From a checkpoint of a small transformer trained on Wikipedia: 8 layers.
MLP neurons of a small language model. Each row is named by its layer, matrix (gate and up: input weights; down: output weights) and neuron, and shows model dimensions 352-447. Each number is 500 + 40 x the weight over its row's rms, rounded and kept within 0 to 999. Numbers have three digits each. A neuron's up and down rows have the sign that makes its largest values positive.
After each neuron's rows, "fires on" lists the tokens most often at its 100 highest values on Wikipedia text that the model never trained on. A number after a token or word is its count.

L2.gate2514:489487457547559462533523466566444475441495476453480476449470560520529508516541480511508552493482454524530540523562462477472525479473464442445428566536501471462546487543472567532521474537485455544491487463439527490492490470501512531460546558481509511565521503541491509543486465511477575472
L2.up2514:488513587528492475538517467536502551429449488523477539509554557555439454551571472448449464412518399514436464459433454528401564423547459514421475480509481506555488476538607505503547530535503549486479587514467499485551489491498458484474520478533489561485545447507446524520487504466507459471
L2.down2514:476465465586475473497510459519483513502499475477497517493466490488556596512427533554464534577429462508607444524503482424522493494536530485553483520489499491488563537520392555590458522542503472476503466476474582495541512488513487499493497472471585556460516512558475535490556508494511477480
fires on: " with" 18, " in" 18, " to" 11, " for" 11, " of" 4

L2.gate2202:496483509499414464505506466534498458534510451491485480475499518550499488500489456512463461527528491459472495507550560479536549516494515483523430510438527541479528570514613393554477471451476490486528477507523530499547534503533445468473505486527478540489507542511501465575484482490459579449
L2.up2202:487493521571493587500545490530521558523495473533497556619463527540495423470542429524468494483556494521451532592530524539617443481493459510432545511423417470473457507391515561495461541490502533503528488526539578488507536505453465513473534454448510481549485527489490469487490478536494549523
L2.down2202:483479484473572496423530464486510455568531585526545492504456549527517525516530465477526475510473491531543483494471550499501504489493508451514538488495485566508567471529483535446510526538496517447515509511466459516477517487480488462502508420463480583601593512515531502527494477451538495554
fires on: " of" 25, "-" 9, ":" 9, " to" 8, "1" 4, "0" 4

L2.gate206:465478498537564458451500459526533395501508557536519498513521486487503508512447595480501452465515461505524521553512480524504466526490461546458482447517497492520510511556512559508548541515470517500481443490503539433491492566519562512541511491511441526520586478444504509448522528405487467495
L2.up206:460500446468459430591500482478500500450439542490398531488467491520456500562592521479558433462490499485523459540503511476469595508524450473463451463519465527498520484499534517537451510445540537489516465519488519495509459529504488504507584410501464487478501455472458483502464602477513487526
L2.down206:436442499508420585404492520529448467538452509552540501473514524462425495466470509439501496573567550547476468460489505528531507539495454547516521524521506506549500494485466532490488437491461480492482423481488544484571519464539530487508455492496553488509448500600533456517411460515560486501
fires on: "\n" 25, " of" 10, "–" 9, "9" 7, " (" 7, " in" 4

L2.gate513:462456450527545461442544387488470449495500484493431459512492490488543454489545568565512475605514648476527437492487512505533538515502482504520433438605483501448498519476422535503540492474530459460551483488495542517527504484485559485467535483451568522549470511509442497529499431581446498537
L2.up513:539550475453547394424493465444516529506518456477487544581478550473568465500565539462543473485486469491527485564480473569512453467503478491538521470459485441482503495470550459562506506562452527448513529485511550492490478498470440538514456516482504544463507412507515509492444463542470519494
L2.down513:442530553489413568553529551470511475486478527546563508518595509439485523514504450544498479534510452469456577564498543484458450455524519501452547504483464477494490430494513448467466517478520511510523502473509460469542518468520470526520491530532481465528464543449530530463522564465519496425
fires on: "." 28, " " 17, " and" 15, " than" 13, "," 5

L2.gate1981:482436438546464431511486476451438427510461466472475475435479436569493487523488546501553547565453561470516514487519490505428418450532544524461427499564449556550451475467544524488494546551522485548458538502507506505521435522473535476559531441406508492504556474529500537579530524504451533420
L2.up1981:585512531497461536412459503468504552464508443445524498534396461496502488429520476478404533520519511488409568505491506443559591469462556492536494445464483469513508439478435479573483483433476581508463505514488546432531532499469530470491498524517464490472541488418507467541469446486504546514
L2.down1981:447503439539443513510520528382500516535568512487493513535479507430522545483469500539540568487464518386415505514517514560445565488533479425490521471552455511444461466516499421553482525416556519556444472469471484490488520450538511530522490490606443534450455537463486367472488605493494469453
fires on: "," 45, " " 14, " but" 13, "and" 4

L2.gate815:530541570491568437454534421475437575489536429536484494486501495535507508452505498442589489541584512492552507486488515470571506485502425467531482460551492453571514507587580475482561549516485450544475486530432458490475506476510461527557521493471434471493472453454448444469533468473500578504
L2.up815:512559482459499494508510497540472492515455547542461470553452472530502485508524514490539463481479453536481463543522442543497466519479473466511519464471440507468485464534542560545451460542458552480459489494508517470482467537457500517534537429471505485517415523447414518575526503432535449465
L2.down815:542591506450548427512616466522530504466501486506462477580517459492471513499515509446519520571563502565554459465514572490566485516418509522472501475494532535532507578527542487500500464459509452522485462474514505580510514543475530517563514487466519466459606421476514428531503502565564551473
fires on: "." 31, "'" 11, "-" 10, " the" 5, "er" 4, "\n" 4

L2.gate2747:434459494517454512420477457514481493466448488511468449499453487571497422453546511501475547568474531548561521467445451488474503488536508524485456523488519480483482538409401467474491531516511432525498500496545493429526559451534504479490501453514505567445529454547512513412478458481452494497
L2.up2747:500525492560465477496453418563535477464471454587420497399537473558477464546539498535443489542438523541554465518529535524483503558493533501490533519484496488546456518507538565495547483491477457555509499573490558395604478534536490482476616518569470544593510487431543512440497467496406409487
L2.down2747:497473559497512579520506492459562515511564515512506513521483482475449555489471418519560560475525520525495534397495488418528466453538489474459449487391475445482462516481494453488527554562550566492507529476418415512511495501460519519500508478498511517471519578487465532494520519447583569528
fires on: "6" 18, "5" 11, "4" 8, "7" 8, "\n" 5, "8" 5

L2.gate1161:506522528553499496483472469486493462439479502486478512548511510477439492473529498498545554544485499514512475447482438500536569503492533488555488439515580568456461465486541518517506576482519565542548466514505493498546455479460476563525519505473542547542533530503425469507479433440458457549
L2.up1161:499510530481482477500491429454552540492412455478516554501567470565496500518475474528500539588509528521477472536480575460507501487571489466511493495496522459545500506498475475518505521515489454505566472477504496522443451547394505415509437525474439543461556495462532428475435431477544470504
L2.down1161:547521510531564436503521485473523525543441486481527525589477510497478482472551526546554496464497481455493522500504473434534491480539485454475461518568516499549473510485521502459461555554543459507575498534476478513447493528428480511480483488486439453415459478461527483496466434544510549542
fires on: "3" 62, " heart" 4, " then" 4

L2.gate795:485541514421495447508518501516509454533469433466496492501526486528443541511505481439461465506483529477504445491567492528508565534555523495518479492556511546501459473561500416501484481487514446537480535531506419449527534507537513513531456508418486533588494526467499521537479469467511553455
L2.up795:465512475437572462450538471531463516479531473518393454506455522423572476520467502431492437525502475500466472484451484535489503514512479453498501505504448504502531515433545517458512568501463506467483418565456484551449498487517533536557539474575484541571530508449469500482467525497507481470
L2.down795:535509443503550459439451501476518511482501465509427460506445547480548490411457516516458478531445507517526554517459495482455484470511508500505543515491567449451522547483567498497495474501437473416462509513504522515523565489525471543541504431544480476490508529485476505399476471534489524466
fires on: " " 45, "1" 4, "Production" 4, " jazz" 4

L2.gate1758:532494481488459508543495494507455512500547434515516467483539509542457505507549492530469563409615458482483476528536536501470452477522546526543456480537520442544512477543421531470470498501443485578533492475461500499476526523455517476500445538479438508467498517509501397523471499547451475490
L2.up1758:473529529451530511476538528544552459506513478508506475491507511532452505546524517503524573488487498475606505478518466467487496513549538519524531507544448530480496496509502454450521515502502540529559507432486468482451458501516466454455440520504485518494554550453529485593492493437541543469
L2.down1758:503472540464528573556512552477569530480478477531506482534460463435539453442488495529498566476434542540434486500504503463503510492486534489463436532497455463509521530544428495554520468542510466495460420478561549462472461457517504481554487505519430472472460474502457539486491538466478492514
fires on: "–" 37, "1" 17, "0" 10, "of" 5

L2.gate549:528490460522587438530491542552498418490535529542526467470553492549437545466504439536574451523509534529532509531518469510526535527479501479506492477534505393505484469555515508459509438499516465462519493497447454443494502457593510500505480404521433512585543544496399551458546482487506499444
L2.up549:544474557484546550510500471613533499523518475513482486511531504496434422507546452444467580430581512516539536505455495486445494477534473447449603545427484473517486526486414445466467480504504533451473423527483603496508496492507490521402534489579523499510459540491492488480542445530458518447
L2.down549:468482536516509490494491525524452480478478533455496478551567529490513470473496421430477584515531531467477490501530522537493508513478452538496525517467526477462539587474463481534475563515546463432477528505529484547452474510511485521472503458551504594491480517431472515522505521497476531490
fires on: "'" 58, " in" 8, " who" 7, " that" 7, "’" 4, " whose" 4

L2.gate777:538492467457479500513540544428476508450510518411472548517607477494434433510443481509498505550517563573519502531468558493490441412487502432524462502449497472528536502537549505524559457480495486441490555459519563556475516519493462501512502445530460494551492459454512454534528476458485444517
L2.up777:521542468461450489507522525507554542536428533484507536526556502556476461474521513491503543561505450508478542488503467562650514484518483499467489552511443522443485512467558525509516512470507560469498505494432573478516542559483521465466539543582531534495501452521461447489525442411491561506
L2.down777:556444565480527482541474423525437515507548516492477473471467531508453513438499471458531485455496449524516435475480511464528553522530484489527464582532533430420520524481555533520462511508543580506456525485486548468492504499498475541460529534464642472491513527443567517444500495522516563457
fires on: "1" 22, "-" 15, "2" 13, " (" 13, "4" 11, " " 10

L2.gate2510:517508562506483423566524465489489434495498469523457451525549451496560506550505485447499473451496474479584517542444547478581508520514511418510508491475477513570484446466498448455421475459445457513506442484466426467468500516568459547489509466535508553577496462505416538514537401531436489413
L2.up2510:478427526554469467532497511498435495523562525451497522510508438563433530493509518503456487496485516499561501501470419438486508453524480520460525511432500524631524433475550398499456485434492487539450505451556525556466516561522485565490473452534479545466525492494494519517473511485505500517
L2.down2510:519461488583536457476540492451507517478433506530533504489422514500506528512502512472495505551494498450432471471541551510531526498486470480455502524433494432501511502583499482463465557455565545430564590473474463473480454490524519535515389567539498542526405492557511513441566481419512513502
fires on: " such" 23, " that" 14, " all" 9, " who" 8, " which" 4, "\"" 4

L2.gate1319:583445472582497562485455475572507479501463551456461539532512448476489410510468575485542494562438553582500513446508475501536537465472491537499570517507450567472495456485535547502512464441462493533515502476528530528470534453557486463506542539561511514492480557513443463542507455534444481480
L2.up1319:522481560485435466531460488508524505546539482537497549451512438534491515549480527458505514520543512462472481497508571445502516518497457476365498503548507541476502487541443493384482473515539546560545457489528486515413447464493484467517509533449526557431500507532529504499502496446472489461
L2.down1319:507467557534541501529513415507544470566466513475486560508546460524507481482497523496588487534461445543497571524477474513553476484435556508513560498435534489479501471513600593530427509595500547540524493514459535515529455453516511440429525455463491495487444469587478465467496474509440553556
fires on: " " 41, " |" 19, "3" 8, "2" 7, "0" 7, "4" 6

L2.gate2556:507444562497487422518558421488452533488515534511578478484495486519554420535528529410544491528498463430453501459517451454495488474498537435533500573476506498468540558532498464473501430578470492440481471473502419493472538472507551528495492438500443507592468526570541468462517507539531498536
L2.up2556:529483484492559564465588460432497542533517541542517476526483507571515476528529474451522526550538444460428521450491479575437436478540421554536547530510501513543509468558516521512564539543577542472424503542438478538476537585479453515471506511535448490467461404423452521505566450495522508458
L2.down2556:501509435538491523520547547466487391521458486492497502493547512555539463496497498485482453453502462495492498567465510527556566477522529555558479519504543497476486529446474566533589417477544529501515524495467468531525494438524565505465512452390551490460483524537528393488494540527507500476
fires on: " of" 19, " later" 12, " also" 8, " to" 6, " Z" 5, " helped" 4

L2.gate1503:515429489508470530578514504478473437503505573559535523491636441538505549507527498506573548554482487498503505479479493454511535436514554460540428539439522475493528555523500456540467581466501498432498517513530487471429423528469494463474470445508481456491586518537481524548525463455451527534
L2.up1503:452489531481488497516498469550557563406470545461501540537484497570500442411503548497489551454535449533496518510501527496541432536486477524481518550485535483498488563504566451528462490504479489477511510529512484516482495541522445561546609497544544543530509493483480453504526489499509475492
L2.down1503:526510521501522441536568530483518495491515562532532556459459552475491471440494508485441470498457462522506497558564461559475559532535485481531484470468552482480530496611467422534477444567483441401507511461451477501487453493488504566496493587487524472481532505552546578556525483468539496564
fires on: "e" 18, "0" 14, "6" 10, "9" 8, "1" 8, "4" 7

L2.gate2153:482480458460599472457504488516456465444475429487417522541512495558530462450596541486469504472540496533503446499505483517511537541489486525518487546451461474515491513541541421508502559424493496435476509438466536545462488527512469520521524502470584527515449494490514489494492514457497564483
L2.up2153:501490512433468490529523507483511513456533493538430485486508518517507554504572493578543546518465513599532461487527575477542512471518484500468446511472561509447521470483436419538368469556506442504441443494622503495581578510526522517429504489518503514496512538494414477445529470536475468525
L2.down2153:535511433519565504453538468424517465516558452505547473474520405548506443506519545520445537509489496496473493482580477508472541479469520453540482488527466516453536466557507573448463534453493543449503553480547482519486477536523485443512514544542482514506512532535479472478509500489478490466
fires on: "." 36, ")" 17, " to" 6, "\n" 4

L2.gate1473:524608557485592487518536515498515387425539518479500421474528473524513480418523520593522488506569513528577450533502533521503534487487483539464451461506424452506481436475477469513459571491580480497451434503525543392491498521526453541502511454403475569547441526489488487451582492388482504495
L2.up1473:504514546534516425499442499602502462459581494457436478518484463441439411463502534504502499486465473599480429522555509488532487454484533446443451445525441446428568511476479425468506526494489509501529453489480540521445525483498505531514557486506493461471486567601442498487480436498467446502
L2.down1473:520521493465540522479475516542495434554447487473511539518538500493542498435490484567484457546439499496463498449504488539489470458513492409498458507510520522489568463500484507452488586481455550515540478468535514575481494468533525500543575564553534454475457514581430546482454427535535438523
fires on: " " 33, "1" 18, "\n" 13, "." 6, "0" 5, "9" 4

L2.gate1105:442540444543509462511474479464565498525460475452565405469486480487506510508487565497508510528524535498512467530533580504485502475557507449442523448541512505518480491514479500429506486462543545479504518473489485540496456524499494494505481437461555537523526516455429485494459528509474543476
L2.up1105:568554479466512487527570520422499470554532470600482469534588397529468533452482484521572500461467492550508582465529444513533473560532488507466599509436524466508508525495528477453464416486496552487499487456472492472551520489485483485569423535506507403501500467524485486538438489456478493498
L2.down1105:505435504555512516519572514478456542531530504539571432487461542534525525499494568469505528545558512465525551564528522520477537472479491462469427484576473541553543514452493452519455536512527527522476516465534497582482580501502509533510456467535522500588556482424528493493486542531570530482
fires on: "," 48, " and" 27, " or" 15, " (" 8

L2.gate2521:485571543476557507518479492443482489501500575456515488492549487485602551452482518457533569527572494494509436563505516556512507460566570450514493541498508519492503518517519513571428580540590505435455522487539506476459492583516493535479538446488497462541432495439509463504498521457545508530
L2.up2521:487420499467510484561538552511505501497461502474551486482437525512528548498457494487463501494505547490445512450574495477474440499512490492526511509576550542465497508547530439553516521542425519446456507514518522379466530526425594540458507528561505482511484496553533449456566533506549543516
L2.down2521:452514503499531435524415493394480463513536530472598579568518548539536445504545442445493509527566477464489433460503431548518556556469508503451472429507465505509467507536469500416509516502536539478489511489521494451433453513512454536499473559482456477470448481475540452502586448523550560459
fires on: " " 23, "2" 18, "3" 14, "1" 5, "4" 5, "ira" 5

L2.gate363:584543492477516514490542468478541465511492502486522559462534468526455491548496466505492516585476494493481522520462466441501495473487509485501452454488523503612512509468482563545462512479495497535505564538551511515533463536495476474564534464497514503530526493581460525473519530449484513447
L2.up363:481448517513494519545520525518510452516537457479497484571400468482521371444538509558503543522485478565463534537465443464564534519480441559532508513458435462514454515436532414477536480482501428465468502453489567563512465486568438471568452554544439500465478496433512590476494499482426531500
L2.down363:496460451512464518556494550544574488514493544510503440562487512482476518420478521496522484480481503563494514497549501464490485471446487503517500509441520505491462488505501452443556491439467496503502510465504486448482526499469459593452489543479420501496526500430545491514559462464522624463
fires on: "0" 15, "2" 14, "1" 14, "9" 9, " " 9, " (" 5

L2.gate1652:477483478541565507431443514539370471405498507478534497497527504441541499492510549484523497498500490520400464578467522523496514500459506506508497527507455494443504484497482516499544501591520515496499445502498487425463471430514482505553565511478441518493528532417439449510550525481507429514
L2.up1652:528561517494567537564460504516556529416512496571461505494448561513522509543426550503500497424501482470480499448465449434551605505498542506420567491521537522497527460505465501437449556398497525503507546454453544459491517493394506431426492473489496508549486504524504467456470534461462443446
L2.down1652:504425522518600487444498482507495495467462505483485506488521545440535524514483466457475510480489429510456469497525563562564462431443426505435493551488516491448463525455436515475448520523426526481433504511461488561497549578508529495486511492489511441502514447527486525574528502480468547482
fires on: " |" 42, "2" 12, "1" 8, " " 8, ";" 7, "4" 7

L2.gate1965:451459514514450495525511515515560581527501531431497462482474489509482510535535540453596480518539503511546470460499493502548510466561554528503487544540514492558474504507465477475472479504514433444544477523514487466568451536492532484561496399529414537462516595435467501453421507448570536449
L2.up1965:516484459484516482479517504500530531567455475460509480471538521579542533473522484423501522445530483544483514498522503476508510500457476456531520535541531473502502563488490474502452550460507535480507494510482485466506468575425491481544490517541478477573516480581581440544440481538460552511
L2.down1965:478531539566566530539470504479461504496467513523499540502451528458489468467462537445420513524500517498424561509474500517482445440390467486479504473425469484479489509486561496491517492481559527532461496401429531588385516508476407555513498542428444486564548447523492507553587499540463476466
fires on: " the" 40, " " 10, " (" 6, " light" 4, " and" 4

L2.gate2135:499509506525521362486463525534534495518538467457443560447464508571460458449478478477498475433485559590466505449517547473508525511497433471476477502472492546484502452563530569499500493512579477503496562512529481432520494514468531427539455478507490539533479506456477445512516448509512551467
L2.up2135:454534420582498451447488540491547504497439552483456436521517583540526407495522541509456419580439560452505496521450502464475512480525522578519513620559513509497524461543523519568555568486524514515545537572486469522502551499490482592501546525547539477571492512491441434517475550526510602534
L2.down2135:544519520442462536548535405483461490471590487493559493517484501506473559498507547512445603554386386451487483516476521512479509520508597529473427498573473485499496522490512506525471543515459548482582509527423518508553566535505525488459476502375485561467542517542528516425553492505505452480
fires on: "-" 31, " of" 14, "\n" 7, " Upload" 6, " and" 5

L2.gate543:525513529500558526531558512475506469510536528511531522516539533497563447511530547465526463504434564578456566520482490556471492446456494520545539462478552518389467492484526500454508453488617562531444511481520531530558472415452511473445516501478489460444530557470480454486525520506493519490
L2.up543:474496515494503484451512473587527567449485578486475476445513471492542509521512483555497460511493580530510540532494473493484531421513522467506592543529590521574467462521515506560508495492528535543456490553474457510424549465500469515500447455563499540520561458539524544481482547510486506532
L2.down543:534476540515586559474476419503495511497540510488480466505533479478481497501582506556482446499523507579486516401466431483448486550441467514536523528493553430473464571486460493534541451470556513506511486536508490469495521430496532462483590490454527495470535574457506502533457514519538448505
fires on: " |" 43, "\n" 15, ";" 10, " and" 10, " " 8, "." 6

L2.gate2577:518476544478505474434461498569384489479525523515465503508424473460567463518520536460420506451524563501427493499443485573512467468447542553533505554505492498540506506421503525560492534545489486599550454497460540463404506496487506505560444579518459524503458485494562556467452496485566458512
L2.up2577:409485559540480455505529523492540468414502505450524488511442539418525551549444546500510452516494446547505434481518553488524492516504543452490519517523481521511538539575461453516550521472489523468490518516486554461488492504474432540432500543474475537483488528466454372460517491540519500502
L2.down2577:540513515495546489467512489516544433499518589583507498495505532546433460490521530489460523395511545513451452515450451530505503475472519557485573532431486523497426575435450536504520541597494545548508438461545534461485469434443478487476519538491537520493465475498523571476542474534501522545
fires on: "2" 25, "3" 16, "1" 10, "4" 7, "0" 7, "7" 6

L2.gate1491:507465490460569460499469491535514447542520465451500526494508473584538537483512471505533534478522546535476534489449521516526537518565550418487457447475495500517513395468470465485507386419556520502473462530502514426496507445459505519504536391496395547579443495498524513519526460535429492441
L2.up1491:465434511543543527472520549503539513504545472487522522536463463478477519480453481500537482457531511447553549522453498491502509492479561507503495441499480517495509476504439398535501511395472492537502494536439484448539469512480477523511544518495510475461507492525485533504491434529478508449
L2.down1491:564559527410523503503521533507537492561488474472475447433485513481521523492463472508471492561463515486495521469562521478471525523423471490570494562612571490525459556495573500523475546556464479501558539504492492534421468577528515543453459438481523556562501490495468486427525531502487457498
fires on: " that" 15, " who" 13, "'" 11, " which" 8, " (" 8, "," 8

L2.gate1660:489476534499529524438466513532493483517516470496574485485427508520501492484469528504520509491448439505489473567527510566470603477459564501495432465503519428460565468512442470512488516498449486466476484459524464495497450486511566552486456464466525544454461470456514522430541598562489435477
L2.up1660:450567515511494431502481553523535511506515490520506556533450516454494474521499490504517518451530532570498508429463565431471486545602477449460490570478472542501463506542490521477498546451453448518496515462485633494628512451450396437497462510492413559542483517516462465547523514465523526518
L2.down1660:489446525506473508470572477466489492476524539591528562527529510515426441562498430426505473509506463499482476462477626579486534432499511474473510485384445641497492516486438506500496537536460475551448510509565494454518470501530463496458461461485496526433502452492387514468478500426443512543
fires on: "1" 32, "2" 26, "-" 8, " " 6, " also" 6, "m" 5

L2.gate1832:463501507498491480554503463494467481355501520496495470465447486572504527546502525527532535495482525479520502511535548557480504440500568461508444523539458459547516437497484507468531510561471471525528453526474585480490569533442416449486485575450486512537508494495476519562527495528532513466
L2.up1832:489477508565453527551484537500581484496451583440497457498471505501538474534466567499447460456553520523533554518493472510544493504505429475513488479466542410449450458469508479479485499506448496460537458462490500493442523575458494520370475536476500555466473537511527485600481503445499459430
L2.down1832:505507502448536474535502529410494509533450431454574548492450526494493565512513517491493565474492460513555511530500470500465557483492524438514459449571415551571483490457505499456550535515515478533460432495484551428525550490481509481468473467399458520582422536516491490531475450511526518482
fires on: " " 28, "1" 27, "2" 21, "0" 10, "9" 5, "8" 4

L2.gate989:424521438495499539516433510525570444516477521455434458478497382554478515494501467458576462512574527522455491509511481540473572473428573585581480521494475506463473465513510476463547506510573517555476546537540476435512507543448548451520529466531506466505516533474483454425523499508444483489
L2.up989:488516576481489405501537428595490556525499453537492410534471484539548464524502481505499497450512473578493476401512562515551509471470547462466559523508440442493506491492495546458499464488520494574518493560494511466550550550508472409609487518515508488528487447479501582466476457493505500483
L2.down989:456509451568470515446489441493545529491547492479544575555446467525489453475484519488521501536551535441504535513503478546507525432497525448524436506493460521563436488509580564485541530417486512535495537510535538587489441482495480550459526580451522517509542517519487444514530454515553475452
fires on: " and" 54, " to" 13, " " 4

L2.gate1736:502535488449510514498501430460476551515438524498500444451523464557473511520543444548445478503468538441508481510526553560495583486520527473562498408472486417528505498534529560470543529510581486492489560523484551479547435424461502497561524431482482505474515529494465503509506511448541521532
L2.up1736:506507453470456527471500529502438501518456494517541504459566454501515481525471496487440506487474545456433488522475482479495551502456493417517480483451535548526524416462523506468456460519515578495484445474460500525481556504451551536522484487504495504522423537437420432520553475471497552547
L2.down1736:558505588480542485521548501521589478492593517462514465527438543556425538505494482551472460466474550488538379506521540482498532563496513518442494524476459547610624552507441441496481474507530504536472549531557459506494504545515516519569586480523479470485548555552618464480493499477403528470
fires on: " the" 41, "-" 11, "th" 6, " and" 4

L2.gate1124:459488516551493521539488454579445473464569489504540574468573474534457506530503529460493517460473515483497582490447523445427503513481513524595504497504437524393477450450458456494454433484522502519407485454527564458536523500478545475505494534484518413477502566520488469526570490469395493481
L2.up1124:520471469510505530480573582490505550527459542536575512506548491508546631485516490457453507502508558524552472541605489503504532470486479494514462531509515491456459525470531532528554598413535460568518432517468514459408473515509514527481468511541476461473469479495482483524510485490494545504
L2.down1124:519580507468576569523551460472503483548495510488556480439541500510488460474544543477493534484579575516560459551505467481462481520508503532475544522498432469462459476478557501473534559497513515576471528517526496549488526473472506497470479447499442441501512545485430444581528506515471517442
fires on: " " 32, "0" 15, " and" 10, "2" 6, "1" 4, "and" 4

L2.gate2276:547479473550497416494565486494418486439516552502491496495465501500545499552510478386501540514423485478565465491499507548508501422466474513540523580503436578520523537506475431554494525511442501551491559488453467503479463483523520527477543493502523574458520457472513490532559466486472547458
L2.up2276:558558564495513461520542443481534499448518507489538460432510455556474479572507453546516488493399436524475448559494470474386459469456523526507513445495467484443542460479523532538529502522503513531499478502476421447607451564522487509464499500442463536472531537448432408498468542463499437472
L2.down2276:499488492539549498487509449501444461488552527507496488498497463523471540544497454475491534492492491491519548534517460421481504506470477524546546483458460592519475591440464487505514547468552557493469495503456462538515453522481571456429583541530485505426476497463539501494489514553396415507
fires on: " for" 18, " of" 15, " in" 10, "–" 9, "6" 6

L2.gate71:545502479539523482574520479549423485515518464518419523462557439500472490463486523511509493503527574445502478548483431578556545522528473462571395474511443491557489510590534486458508530484578466478486548520556471467502515476469538407503491461494553505487512477496503501563571493491500533500
L2.up71:465456533466449505518500495479519478545433523521436416501500511462552522507484519487531501419544497418416460571554471529425491500507468472528511511558587486470518440489557518452559518478488434470550492495527497547462454471540479514501513578517464533520486532461597491540503501463539520518
L2.down71:512525438513513458516463478457509464514542479490464507509541574493482407463551458469474460476526473586433525456418542457485505520525459542416523478502522533494543496492524486471458513493476526518506425441444566525466498538485486491483554488465471471532494507496449494488441428456464526476
fires on: "0" 21, "9" 16, " number" 9, " " 8, "1" 5, "5" 5

L2.gate1899:514557511520499491455530457489491501453592493535472482407529499476527582547450463449484554474488473547551490445558516514490444514428512476571484498488520494434543566452484550541468533511519505547428502519571465444467466430544566514525476476464429394494592518489495484533583499478489489453
L2.up1899:574541467570494500550491540523509552429544486495487537477481451483525531533477493577526458510434541488520462430454553569434496512471512531556464571518471517492463521492494575572449518466492530564577510526551469505534476552500530524446553476527478494595472494525542504536472478514505552536
L2.down1899:469582494530448468422532560493507410487600476606511458416517539449475545518426472479525525475475512481579508508534481491440485515482559553540482520531503462515468526449460516553526538496526527492497489547544582430571542462533492502443545500429559536560548477499522516520572555588505474484
fires on: " of" 49, " the" 8, " &" 8, " and" 6, " for" 4

L2.gate121:452522528435516460518432447479509483455495497447485466504524485465487509534513516441569443543540556500470473582484497445461530508450559499538482484508449554579502486484522449554423520546487566518429454519545478444480500496470442480494537427490530468474506537474468449450507529543497461512
L2.up121:505472533442465500560507516477544513466441515450576491466493486489514502507480608433520478442547502489435544464498442438523543451491490472458459560508434512466463487472493525516483512465480454575477515471502479448473509548483494480521432529504477508474535452561504466559529471505462525441
L2.down121:492391531462486505556494482466517461373502512469546553507489541477467506490477586445539468469489479503499564511477462517512477511484525429530500561488497493485544488490558519542462482519520453533427465492470448467445536530448544441534528484509491505455525494498523510479546565519408500492
fires on: " |" 51, " " 18, "7" 7, "4" 4, ";" 4, "6" 4

L2.gate1929:511524423453478456535459470547485485475475466496539478514577476576508499394460485495510478459484531531502452477502498483541594463474489484468506525494477494509519469556544577488477544466521468515496453525519450396442506443519504509501546552462505491404474541585459539505571418405485480530
L2.up1929:456531486395530510543497466531570481488531458516506501438560545524446525560513516536544526456507475461430557486523549497417492547487537521485516536509507568529518417532468523455503580445471451502507513512522561395496465494464463499464549439493482407453476499520531531507502516478504456527
L2.down1929:538487529478516504479518429546488549491492509496474545433580607444456542551504573494497494487496497426534536477562523486428479558501562562510496538476565570552461523517519483516414494436420497550539495541534586491480502532530529444465431469497502435538502497495528520529562482526544487499
fires on: "0" 42, "\n" 31, "1" 6, "2" 6

L2.gate6:465597499482493495488496516579453457424468423534398469535518449465453481486483492528435526510514473500472491547557472537509512436452490535514447439524429513531445475503531487486492535500539504505460423508491559425491474418458568515524527423542465498404427547498515516505560456512492518439
L2.up6:426538471496531477548556526532480515496442483531506471565575499501509477526529443471517546480496532467487552495523490451477429466544493515547496491538464537451553509497562539458434450536542502564508482536502557475521494461491532436584518514513579444473462551456523494543473583476440459522
L2.down6:489434474560536568552529503489495531503539522507599474496461508495501438494578424488510479486589447495551518518495498470483440473517474514486532563461509483455508532504503494480524515531515461520563483491434514602480483494519537530502461491494474473465474518451471475422451522471562541437
fires on: "9" 20, "0" 17, " century" 11, "th" 9

L2.gate1366:492513521470486474480528506540475586496440495462493432491498480547435425555425536572486571506548499506510547444586491505500483520544474553511486521495490496502534499535527471454513519494473445593510447450529513522515467571421510571504471480536486462474455533394474470558539485506498562501
L2.up1366:543527396494520500521428514479474500497521475546471439513394592453490503492454509413543523482550543522520475598503508463514476519515505491508530474580555508527460550508432491546475531431542480586517463458527496454520483480497445515492469508537486476495490484451557467503491524557515485436
L2.down1366:497409499476474469457489554537493576468478462471526500568506477479486454512554532544486518501444463529471538490525451537416550499513565451488569515488525486437460479514506457505475559514458460570436446509527521413484560479490531416511488542565515544488530447488426490559466477546543488532
fires on: "0" 44, "1" 41, "2" 4

L2.gate2429:550513512380478489532589519493515529505566480512522505514540448526447504559477423515487540520529543508498459502525498432532508504493483531520524524558488548498443455524428450498471541514523548537517566560501507479464507509441481465466471503522489534509450445494533583417493528513481467468
L2.up2429:408525558537483453528494423518504493529507489493487483476573514454530389533523449548499461498458502516454479502491466468512443461495574543470469482466481508449468467531534548554553439460510484536465410487540515496486526491458369448559511546501543537488466480479464513496447574527479502504
L2.down2429:560473478466514494499488449533468533498445507535514475428553563527429430495531572510567517472492540472519496460507473528461524533503491542515504536512545511471508469482423469542483482494491514488525519531488524517540475509561480482526465574571550457545483450475522518500576515498461537541
fires on: "-" 24, " father" 10, "on" 7, " Class" 5, "me" 4